Weights of a small GPT-style language model, trained from scratch on English Wikipedia.
Size: 8 layers, width 384, MLP 1536 GELU, vocabulary 2840.
MLP neurons of a small language model. Each row is named by its layer, matrix (up: input weights) and neuron, and shows model dimensions 272-335. Each number is 128 + 32 x the weight over its row's rms, rounded and kept within 0 to 255.
A block is one neuron, or neurons of one layer that tend to fire together. After each block is what it responds to, as a language model described it from the Wikipedia text at the highest values.

L3.up29 [124 145 116 183 131 172 189  70 155 103 120 147  92 130 181 155 157 131 105  75 152 160 158 154 145  59 137  94  62 130 144 129  88 120 151  89 139 127 102  88 147 135 125 114 160  49 104 108 107 118 107 155 105 171  99  95 147 131 203 124  83 146 139 122]
L3.up63 [104 136 110 116 129 183 106 133 180 116 135 186 160 143 160 105 165 125 152 184 137 123 123 117 112 104 113  96 103 172 122 141  90 165 135 134 177 113 184 149 159 109 160 114 116 127  99 147 163 119 122  83  61 146 151 189 121 164 113  92 139 208 148 136]
L3.up75 [153 130  91 151 150 131 106 122 127 101 113 191 141 115 153  96 175 147 103 151 136 131 121 167 188  78 171 152 167 161 181  71 136 149 120 125 136 103  74  93 143 167 100 132 122 148  73 113 145 199  85 135  71 107 126 115 151  88 108 115 136 129  78 140]
L3.up87 [ 88 141  96 147 104 131 121 148  92 126 131 126  85 145 159 113 158 122 137 119 138 133 126 121 164 114 141 146  76 168 134 152  89 140 119  87 136  98 116 142 129 134 114 116 135  94 121 124 140 209  98 146 107  88  91 106  99 115 119  75  91 192 136 129]
L3.up230 [148 116  49 118 142 228 149 112 110 136 141 131 126 147 173 133 147 111 136 104 130 186 106 119 142 130 182 145  76 154 153  91 126 125 141 163  99 128 144  87 121 164  82 168 175  97  81 125 134  96 109 136  93 144 120 126  90 166 119 116 172 128 115 108]
L3.up259 [125 123  60 122 124 183 110 145 197 146 101 205 123 148  88 111 141 163 113 160 121 131 123 150 155 131 130  98 124 109 110 130  79 125 165 103 154 125 156 110 107 103 160  70 166 107 121 126  85 172 127 175 129 174 120 102 163 183 142 143 138 128 166 134]
L3.up382 [151 109 112 102 139 182 150 120 213 149  83 189 106 131 165 155 134 117 101 146 112 122 164  99 161 129 144  87 144 130 131 174  88 167 146 125 130  77 163 130 163 141 102 109 142  98 135 107 147 151 153 157 146 132 141 140 152 151 209  91 163 128 142 144]
L3.up433 [132 103 113 129 108 164  84 150 147  90  92 177 157 141 157 137  81 141  93 106 163  80 119 138 150  88 130 132 110  67 131 178  89 164 123 123  87 105 124  65 108  89  88 150 187 147 132 126 102 129 104 133 119  97 132 119  99 117 106 112 102 170 121 134]
L3.up454 [152 174 111  73 141 167 139 107 141 111 108 152 161 100 152 176 103 103 133 101 116 108 107  81 121 173 161 134 147 167 173 104 138 151 107 129 110  56 193  71 118 152 130  86 178 124 147 104  90 130 106 184 109 132  61 109  90 124 126  89  85 176  99 121]
L3.up559 [118  51 149 126  93 138 165 116 107 161  41 168 173 127 180 149 163 165 123 120 167 148 120 157  97 107 150 127 117 120 155 130  66 145  96  56 128 149 162  68 168 139 146 121 108  96 102 118 112 118 142 123  55  73 112 114  74 133 130  77 128 156  96 136]
L3.up674 [159 170 133 150  86 185  94 123 146 171 108 104 167 150 155 161 139 127 123 138  84 152 188 110 118 120 147 107 106 148 155 133 115 112 119  84 143 134 149 113  97 119 113 147 120 114  57 115 140 112 126 194  75 146  59 124  86 134 147  75 137 163 126 146]
L3.up845 [167 137  80 133 123 193 118  89 169  69  60 170 147 146 175 150 122 107 155 175 162 156 117  92 151 148 135 121  83 153 140 137 106 164 113  34 111  99 158  76 111 165  68 117  97  94  98 144 166 159 153 192  99 135  70 134 160  98 192  28 131 105 120 131]
L3.up858 [150 135 175 143 111 226 121 148 135 106  88 113 105 138 117 145 137 115 158  69  98 123 183 142 128  96 163 101  89 133 156 113 120 126 116 122 116  92 155 124 151 138 117 137 129 115 117 124 100  98 109 159 102 151 108 108 137  72 166 149  95 128 102 166]
L3.up1281 [115  83  94 112 134 137 162 253 128  86 120 169  78 136 181  68  96  60 108 122 162  90 164 113  99 125 131  79  79  85 116 150  95 111 145  79  57  52 145  86 148 128 115 104 124 128 140 140  33 145 142  90 100  87 138 134 143 136 121  73  76 134 153 116]
L3.up1433 [156 113  79 131 150 189 141 205 204  87 136 152 141  81 131 146 142 111 126 167 150  96 106 104 146 100  92  86 153 112 166 131  99 130 163 181 117  48 105 112 155 117  72  83 112 144 115 124 104 147 111 166  80 148 128 102 104 123 154 124  85 115 108 152]
L3.up1465 [150 148 103 126 115 170 168 161 125 113  76 113 129 118 165 136 164 110 109 131 150 121 170  84 130 167 158  72 111 180 192 125 129 114 140  74 132  77 181  87 165 159 132 128 167  91  75  97 116 142 158 134  82 132 101 115 143 118 130  96  81 134 116 103]
Wiki section-heading boundaries

L4.up750 [101 145 166 128 188 103  91 146  87 169 130 156 152  93 111 137 128 165 212 122 144  73 110  81 111  72 189 101 109 127 162 132 131 117 144 168 142 112 139 158 110 116 151  74 184  73  75 122  59 163 136 110  96 174 152 126 112 115 145 155 145 184 143 155]
Noun-completing word pieces

L4.up831 [139 136 113  76 180 153 137 136 135 184  65 114 130 129 164 119 123 125 143  70 170 100 163 117  96 133 103  72 118 162 195  90 123 135 156 127 130 134 166 112  99 203 157 115 113 132  59 116  81  99 110  92 144 108 109 112 140 179 144 131 124  80 123  68]
Inside personal names

L5.up209 [119 103 114  84 137 153 154 207 131 147 136 125 116 125 174 164 131 117 140 129 143 181  85 137 115 177 155 158 113 108  94 117  73 121 168  91 175 141 129 150 119 162 163  88 108 129 141 110  77 181 102 130 131 161  97  69 128 119 139 123 115 119  94 108]
L5.up451 [113 123 144 155 135 143 160 183 159 131 158 149 164 116 134 105 165  87 157  85 103 160 127 199  80 131 128 142 177 170 156 109 145 112 163 127 107 135 119  95 142 108 154 191 116 178  87 176 140 142 135 152 171  74 178  59 143  95 158  98  90 138 112 156]
L5.up520 [110 105 158  88 107 192 148 167 192 164  85 109 140 106 140 139 112 159 138 121 100  90 154 149 106 163 113 129  89 136 131  86 136 148 123 129 128  80 122  86 128 193  89 140  57 165 140 155 154  77 107 145  73 124  83  76 102 139 124 129  99 176 142 137]
L5.up568 [117 107  95 131 118 137 157 169 161 105  98 160 164 148 160  68 169  95 132 154 113  90 155 124 105 199 152 150 175 124 174 122  93 115 165 123 130 114 119  89 141 143  76 143 162 203  93 108 145 107  61 118  50  81 104 122 155  77 114 108  97  93 124 153]
Wiki section-heading line breaks

L3.up90 [125 123 166 111 132 130 141 234 147 155 137 167 139 114 136 164 123 100 134 104 113  98 101 101  84  79 168 100 145 124 119 149  96 118 158 118 130 134 160  95 135  89 133 113 128 131 147 129 120 102 124 113  86 124 138 158 176 106  94  98 111 103 105 141]
L3.up301 [126 147  90 112 119 142  49 181 183  84 151 153 111 118 136 122  95 118 141 171 167 182 127 145 119 166 147 108 119 132 134 112  92 163 173 131 168 106 211 126 138  92 125 126 146 105 102 116 157 157 124 120 131 110 137 212  79  89 155 128 119 147 117 210]
L3.up350 [112  36 132 144 127 178 110 180 133 158  63 136  84 149 174  95 101  92 120  60 114 111 124 142 106 109 121 112 108 131 155 158  96  97  86  68 108 122 177 133 136 119 109  45 215 136 125 128  84 172 165 112 139  66 130 169 140 135 133  66 111 124 124 128]
L3.up411 [118 160 144 159  39 131 153 122 161  99  93 148  99  93 146 131 124 151 145 112  95 135 138 190 103 131 162 120 134 130 151 191 168 130 181 135  91 133 137 118 131 161 142  96 108 133 178 103 151 138 126 153 114 119  85 104 100  86 116 147 143  60 102 102]
L3.up580 [138  52 123 171 144 106  88 174 156  62 121 117  73 127 136 134  45 108  75 116 125 137  98 105 111  30 187  98  83 114 125 154 123 159 122 110 143 137 108 122 123 159 132  73 138  75 121 138  99 147 137 121 159  85 133 131 135  92 120 131  91 131 143 183]
L3.up677 [110 139 132 104 113 138  86 156 144 126 142 132  64 124 182 133  54  96 169  87 169 114  93 147 156 125 172 106  77 110 154 139  81  95 177 118 185 123 149 110 129 108 136 129 133 127  89 112  25 230 158 113  93  74 164 143 132  91 175  79 103  85 120 113]
L3.up759 [ 77  96 100 151 131 189  96 182 134  78 107 113 107 111 129 164 166 134 108  85  89 133 115 122 112 130 149  93  78 168 139  98 118 180 128 144 174 106 131 109 119 148 143  74 192 108 159 112  91 173 134 163 133 128 139  73 153 116 115  92  95 156 161 135]
L3.up1149 [108 129  88 136 171 138 142 199  88  98 113 181 101 141 137  72 132 152 103  62 172 107 162 127  83 103  95 165  78 126 130 125  87 169 179  41  77 117  87  83 159 150 134 107 168 147 130  66 102 141 119 120 158  99 121  87 152 128 108  98 158 147  95 174]
L3.up1247 [117 126 153 192 128 126 188 172  78 148 110 161 169 122 199 174 134  49 128 129 105  87 149 170 158 101 206 102  70 133 139 115  89 159 121 154 103 154 141 165 155 129 139 133  96  69 128 159 141 188 124 103 109 122 121 110 115 177 129 137 115 118 149 148]
L3.up1252 [145 129 101 121 127 133  63 131 101 140 118  83 205  93 165  86 129  51 101 102 165 104 121 162  76 132 160 132  68 171 164 159 101 155 142 100 140 108 138 124 154  88 153  85 131 103 163  95  91 196 127 146 151 106  90 128 130  92 152  65 101 139 119 151]
L3.up1264 [ 92 136  60 119 175 144  97 123 106 120 151 108  91 118 128 160 147 155 179  86 141 141  85 137  93 138 134 103 166 165 120 181 140 203 152 123 139 138 102 169 115  80 141 150 139 147 112 120  80 147  66 144  79  91 137 144 111 128  78 125 107 181 109 159]
L3.up1266 [127  91 107 182 106 124  68 210 146 159  86 136 134 120 146 143 120 137  63 138 164 126 124 132 120 110 175 115 147 163 157 149 110 142 165  91  92 116  80 161  68  87 122  84 184 149 132 103  71  93 127 139 173  53 133 116 162 158 133 135  71 163 105 118]
L3.up1325 [100 181 140 156 147  79 141 171 107 159 134 173 187 142  95 140 108 116 135  39 142 121 154 129  91 111 188 119  89 129 125 106 108 122  55 154 189 121 188  90 177  83 173  93 144 122  91 104 188 145 148 123 147 105  93  76  80  61 133 133 113 203 148 189]
L3.up1364 [ 89 122  91 175  97  68  82 143 160 161 141 158 192 138 133 144 139  52 148 140 130  99 116  72  67  80 155 154  93 103 128 120  64 159 144 176 171 130 124 160 154 173 156 100 138 156 132 110 145 161 126 161  45 134 113 116 173  96 127  72 129 206 141 161]
L3.up1380 [132  54  99 128 176 124 106 151 157  59  87 172 131  46 109 158 118 137 139 118 174  83 113  73 113  95 104  58 135 143 124  68 168 172 175 136 128 103 116 155 137 190 107 139 102 118 107 104 138 151 146 171  88 128 191 150 152 155 109 147 182 142  86 163]
L3.up1387 [140 152 233 169 155 137 126 160 141 140 138 111 128 104 158 128 144 137  89 116 144  93 111 114 108  78 153 140 131 183 110 139 173 125 145 160 103  95 171 157  89 124 125 118 163 120  88  73  69 158  62 151 151 125 110  70 177 130 125 108  96 113  82 103]
Plural noun endings

L5.up106 [135 170 162 132 103 102 155 143  79 132  79 106  74 128 139 132  79 119 170 136 153 141 111  90 132  85 109 124  44 154 173 119 125 107 174 123 167 142 120 129 123 145 123  93 144 105  79 112 147 162 140 163 139 137 121 111 129 158 133  87 107  98 132 118]
L5.up771 [161 103 162 150  66 154 108 137 146 109 116 141  88 142 160 121 167 165 104  57 162 127 150 146 180  65 109 145 134 122 143  82 120 166 119 152 158 156  93 103 134 138  80  89 115  77  68 132 141 143  70  68  91 133  91 103 135 120 151 145 132 150  40 113]
L5.up1130 [ 74 171 185 212 103 180 109 106 111 135  80 166  97 116 144 138 146 177 196  69 179 132 117 101 150 103 185 108  58 137 130 119 147 125 108 111 197 122  74 122 132 124 137 122 138  90 131 123 134 179 119 158  83 136 101 129  81 121 164 119 118 163  65 138]
L5.up1448 [150 154 149 143 123 111 114 115 144 102 119 152 142 134 116 141 153 127 121  81 168 127 153 139 134  90 159 140  83 161  97 117 118 159 139  94  55 154 153  69 139 111 149 135 146  53  82 144 184 152 183  99 139 175  92 106  92 151 195 162  96 181  73 113]
Table and infobox structure

L4.up140 [122  92 158 138 127 165 123 114 130 106 117 122 163 130 147 194  94 115 142 128 117 166 213 118 146  92 102  84 110 150 154  99  94 133 132  80 164  90 121 122  92 173  69 172 159 120 124 137 145 139 138 128 119  91 116  79 129 101 140  85  71 156  72 140]
Paragraph-ending line breaks

L3.up61 [125 115 136 150 179 152 144 219  93 107 138 131 141 111 159 153 132 157 188 193 218 195 109 142 129 156 124 149 126 183  94  75 142 137 133 105 151 144 162 110 151 155 133 160 109  60 129 115 167 112 132 115  91 134 159 179 121 127 127 163 123 142 116 171]
L3.up130 [146 183 198 162 117 140 105 164 130  94 106 149 195  95 143 112 108 161  69 191 139 107 104 102 153 102 126 133 144 132 112  76 130 160 109 106  92 157 145  89  93  77 163  87 119 172  68 134  84 127 116 172 143 199  95 112  98 105 156  95 108 103 139 154]
L3.up415 [131 149 150 131  82  97 113 114 209 127 159 173 129  77 116 104 167 124 119  96 105 111 113 134  96  66 164 127  44 151 142 111  96 110 169 122 126  88 128 125 135 102 156  88 111 166 117 107 181 152 171 132  98 158 133  89 103 141 113 129 104 148 116 111]
L3.up591 [136 176 149 154 153 190 127 196 147 158 143 225 144 115 158 137 161 169 158 110 142  50 130 108 146  69 178 144 202 178 174 140 122 172  94 154 139 157 110 120 152  94 191  62  56 153 139 133 109 166 125 129 175 142 120 168 103 138 170 149 107 116  76 176]
L3.up657 [122 177 114  82 122 116 123 108 172 133  67 132 167  83  81 137  76  90 116 129 100 108 133  98  88 123 128 101  96 207 183 111  84 127 188 134 121  77 133 123 120 117  99 126 121 108 116  94 148 133 141 140 121 107 114 124 168 182 111 106 146 115 143 201]
L3.up884 [115 146 191 175  91 120 128 154 187 188 106 179 160 131 164 155 170 137 176 155 174 132 109 133 137 132 152 125 120 138 163 117   6 154 109 158 125 158 105 117 181 138 134 103 134 158  61 135  91 213  97 126  50 101  83 153 114 135 151 108 117 116  92 113]
L3.up898 [102 184  88 171 134 144 127 213 155 190 108 139  64 146 141 122  87  92  87  88  87 122 171 159 145  72 154 141  98 176 123 102 150 125 101 135 135 111 114  86 143 119 125 149 116 117 116 130 137 118 117 126 146 166  80 113 160  68 136 138  96 133  97 139]
L3.up899 [161  93 201 121 130 113 124 152  90 135  95 182 122 151 174  85 162  82 158 124 146 195  93 100 143  89 100 127 148 203  92  84 102 163 112  54 141 163  87 133 140  98 136 169 124 106  86 108 109 125 105 178 120 163 105 103 114 114  60  61 113 187  59 136]
L3.up968 [119 128 121 146 165 115  68 121 161 127 133 143 109 118 182 155 124  96  97 104 162 138 120 138 109 113 114 152 132 180 169  86 122 134 124 131 143 149 136 114 169  90 133 148  49 107 106  96 166 157  97 131 102 171 120 169 134 145 146 127 128 132 111  96]
L3.up1037 [124  94 171 168 126 150 103 141 133 125 122 142 100 124  87  85 145 170 101 188 185 161  81 145 153  81  95 100 184 195 157  66 116 140 177  88 154  86 107  84 121 147 185  92  95 172  96 131 111 139 146 161 170 144 172 103 150 102 128 125 163 100 101 114]
L3.up1133 [196 118 140 135 100 194 102 121 183 140 124 193 169 148 121  85 125 106 168 207 137 118 118 149 114 110 132 145 101 138 178 109 153 170 107 123 113 124  97 131 109 158 174 156 117 106 107 109 139 133 122 113  91 152  79 152 106 115 138 149 117 174 117  97]
L3.up1158 [162 117 192 108 116 148 112 113 182  92 117 102 113 139  84  65  59 142 116  84  94 109 165  97  84  87 174 174 139 176 158 106 144 170 157 113 124  86 100  95 134 129 174 114 116 165  80 172 178 110 110 145 111 197 160 119  91  50 108 125  88 123 111 137]
L3.up1210 [174 154 128 130 108  97 121 121 137 140 138 153 184 140 116  97 190  82 112 180 135 156 133 114 141  97 126 159 115 161 128 140 136 100 109 126 158 109  98 149 138  92 119 133  94 146 135 115 141 118 156 149  87 161  80 102 151  93 158 173 138 143 109 111]
L3.up1275 [119  84  90 182 151  88 145 126  56 129 109 145  83 133 119 136 134 161 155 117 125 184 141  92 106 107 125  91  80 116 167 128  90 101 116 116 144 187  83 101 153 138 122 110  52 116 120 112 161 186 115 157 116 188 130  86 156 114 196 145  94 148 188 101]
L3.up1350 [103 143 157 153 170 127 120 169 118  78 128 213 100 119 153 138 100 140 139 106 133 116  91  89 154  96 132  92 198  94 124 130  91 189 109 151 152 124 136  84  79  34 122 106 111 134 109 112 102 134 108  83 122 154 128 118 189 134 149 138 120 124 125 192]
L3.up1454 [ 93 104 172 142 164 150 163 131 255  83 108 187 113 140 132 147 103 121 123 101 183 147 195 141 134  84 105 124 106 161 130 142  95 135  91 110  93 156 126  84 168  96 145 102 133 138 141 144 156 130 139 137  96 219  91 135 131 109 112 102 119 142 162 158]
Structured-field delimiters

L5.up129 [138 145 142 157 127 161 120 118 174 137 121 152 145 134 132 127  96  72 128 100 108 172 155  91 113  87 123  65 149 171 145 116 110 121 132 153 131 117 112 108 114 153 137 123 148 138 111 137 132  81  90  73  67 148 111  71 108 145 170 117 158  99 127  59]
L5.up1126 [194 130 113 153 181 203 120 138 160 106 178 133 186 108 190 154 142  81 124 111 108 140 209 111 158 127 109 132 123 195 149 122 123 160 132 145 133 117 194 148  91 144 146 189  99 128  87 133 102 141  82 105  52 111 124 104 154 155 148  95 125  96 157 104]
L5.up1167 [147 143 113 101 158 128 113  86 190  89  92 202 144 125 124 155 115 123 129 124 143 187 114  92  80 116  98 101 137 173 147 123 150 101 165 174 121 140 145 138 137 147 148 232 130  84  88 135 187  89 126 142 110 126  97 107 136 100 184 146 147 109  95 125]
L5.up1376 [164 127 148 164 201 118 137 144 137  80 133 147 152 156  73 183 159  93  73  66 108 119 159  90 104  88 100  87  83 198 103 165 135 132 182 147 136  79 143 180 149 151 173 154 215 121 106 126 119 111  88 123 120 152  47  73 160 144 119 121  86 132  91 109]
Second piece after capital

L5.up245 [150 174 132 139 114 138  68 158 119 151  89 145 133 144 137 139 142 127  94 100 130 101  89  92 153  71  95 130  87  98 126 131 143 132 109 137 184  72 161 127 109  69 131  69 166 154 130 163 103 180 144 114 171 171 113  98 100  73 141 130  86  99 163 120]
L5.up315 [147 116 136 133 101 142 153 152 138 108  90 125 151  99  85 101  56  83  81  90 175 126 109 120 145  86 131 115  92 150 130 149 105 132 165 112 116  82  73 121 120 154 185  89 138 139 138 109 132 209 133 139  35 113 114 143 134  90 118 118 139 102 137 132]
L5.up578 [180 137 127 122 162 207  97 147 136 151 116 135 114 128 200 120 123 157 106 197 177  96 110 136  79 104 108 135 154 119 154 163  94 131 172 108 123  91 151 157 131 121  96  96 130  70 109 128  86 146 152 149  71 158 138 104 111 126 140 132 101  94 109 184]
L5.up985 [104 135  83 138 102 163 161 186 130  62 100 151 187 120 192 134 106 147 173  70 108  91 113 166 106 119 104 107  74 177 150 154 112  96 150  96 177 106 148 140 168  83 119 141 102 141 154  63 130 110  79 168 111 219 174  80  82 110 144 147 119 188  88 173]
Plural people nouns

L4.up702 [147 109 146 139 118 154 109 104 146 155 120 167  76 112 118  89 145 148 146 126 145 124 126  99 135 137 129 182 156  96 133 173 100 137 139 145 153 137 126 119 137 102 123 128 143 113  93  95 114  92 134 145  93 160 122 119 157 171 150 132  95 163 109 124]
Predictable formulaic continuations

L3.up99 [166 116 118 138 123 201 148 164 191 129  97 151 132 152 134 152  97 146 182 157 173 133 103 116 123 127 101  72 112 154 142 118 129 155 127 122 192 127 146 105 143 198  84 122  75  74 108 132 127  78 122  75  85 139 135 130 127 171 138 138 105  69 132 134]
L3.up586 [114  86 113 129 153 142 132 186 113 104  80 101 147 143  67 145  83 125 148 111 136 112 114 144 118 129  89  72  86 132 116 151 112 144  91 138 204 113 131  56 159 129  84 115  82  70  96 130 126 123 116 149 129 108 154 137 121 129 126 159 116  95 137 151]
L3.up641 [169 125 138 147 109 218  92 122 166 129 131 153  85 129 136 178 149  92 149  63 113 162 143 103 175  91 133 110  91 169 177 158 125 133 168 152 146  85 157 120  90 124 111  91 143 137 102 125 130 106 109 105  58 153 118 132 122 127 127  61 155  98 114 117]
L3.up688 [133  96 135 131  93 128 143 192 143  84 117 151 121 101 101 136 112  99 162 125 182 154  88  89 178 144 113 114  94 119 103 161 136 112 137 137 188 143 146 108 149 112  74 130 106 108 120  93 101 105 147 110 142 126 113 130  94 109 101 157  77 109 130  67]
L3.up715 [168 128 128 108  85 118 132 115  98 159 121 134  96 119 127 111  77 116 170 138 159 135 123 116  92 138 131 100 109 163 127  77 134 145 163  96 120 102  93  66 166 135  96 151  85  92 111 155 142 105  84 125 168 128 160 126 139 199 137 126 134  98 104 128]
L3.up783 [118  86 164  77 200 166 158 196 163 144 136 167 161 128  95 179 141 110 190 109 128 120 135  84 175 138 118  43 141 103 151 106 112 165 179 136 120  75 141 112 122 109  82 135  71 159 157 136 129 159 120 127 111 149 118 132 175 137 115 117 118 121 130 177]
L3.up828 [191 117 151 122 138 161  84 109 163 204 133 134 149 131 144 165 157 161 167 122 153 179 116  90 128 146 133  60 136 176 173  63 133 172 126 153 167 128 137 126 129 163 172 130  86 106 118 148 186  98 131 161 126 131 122 138 139 134 173 138 137  70  59 152]
L3.up1017 [201 133 153 112 173 179 132 110 162  98  78 149 129 108 122 163  75  43 132  96 113 130 180 135  96 166 137 106 121 127 183 108 161  92 122 153 145  88  78 102 100 167 114 180 164 105  78 108 105  85  80 122 109 158 115 148 131 105 146 128 195  81 106 129]
L3.up1018 [160  90 116 139 134 163 135 170 152 158 116 191 132 110 188 123  76  99 168 101 234 138 104  87 110 137  83 106 110 141 135 131 148 118 120  99 124 100 118 104 190 165 136 152  97  96  92 123 130 130 132 140 123 144 116 115 127 180 125 102 136  90 128  83]
L3.up1090 [188 127 160  93 184 139 116 163 152 183  61 151 144 123 100 160  82 101 140 131 157 156 106  95 120 130  94 111 184 181 147  58 189 115 130 171  87 112 151 128 163 168 100 137  74 123 126 111 192 137 123 126  85 108 159 139 166 155  95 116 167  72 120 112]
L3.up1110 [159 124 135 156 133 247 145 105  70 125  92 128 108 114 115 140 152  54 149  74 113 138 173 105 129 167 159  72  82 141 173 113 127 107 137 162 160 108 148  93  81 121  73 133 130 124  87 111 139 149  93 132  82 130  76 110  96 177 136  97 173 126 119 116]
L3.up1142 [213 154 154 119 177 185 148  99 126 145  96 171 150 103 115 147 176  88 150 113 154 107 120 106  96  92  94 119 105 119 196 112 139  88 149 144  85 114  78 104 164 130  84 154 150 154  90 110 180 127 113 146  85 117 100 123 153 141 176 114 190 129 127 158]
L3.up1152 [123 139 105 134 147 125 111 105 132 117 143 112 127  85  89 177 123 154  67 148 179 147 151 124 127 131 133 118 124 184 152 131 149 203 157  40 155 169 131 119 149  82  68 138  83 148  91  82 104 128 108 106 163 105 116 118 183 125 122 138 151 126 101 149]
L3.up1238 [ 91  42 168 140 104 109 106 113 174 159 101 154 125  97  95 174  75 142 140  93 151 154 135 106 123 130 128  90 124 168 138 132 116 127 146 135 151 126  98 107 154 188 105 104 111 114 126 114 111  99 128 151  94 112 124 117 141 157 107 114  74  88  92 101]
L3.up1460 [102 109 133 130  88 146 158 121 163 152  73 129 153 128 175 173 130 162 179 135 185 158 129 126  92 156 114 124  99 154 137 109 109  84 135 116 179 145 123 101 121 171  77 154 111  84 107 117 113  86  99  82  52 105  79  81 122 200  94  98 130 106 141 103]
L3.up1480 [153 124 169 128 125 112 130 113 205 146 141 209 116  74 101 105 135 149  98 101 184 136 170 143  92 100 126 110 112 151 132 116 161 141 193 143 149 111 155 152 165 171 138 163 160 123  87 132 117 118  75 105 131 138 149  62 158 152 115 113 149 140 123 134]
Mid-name continuation tokens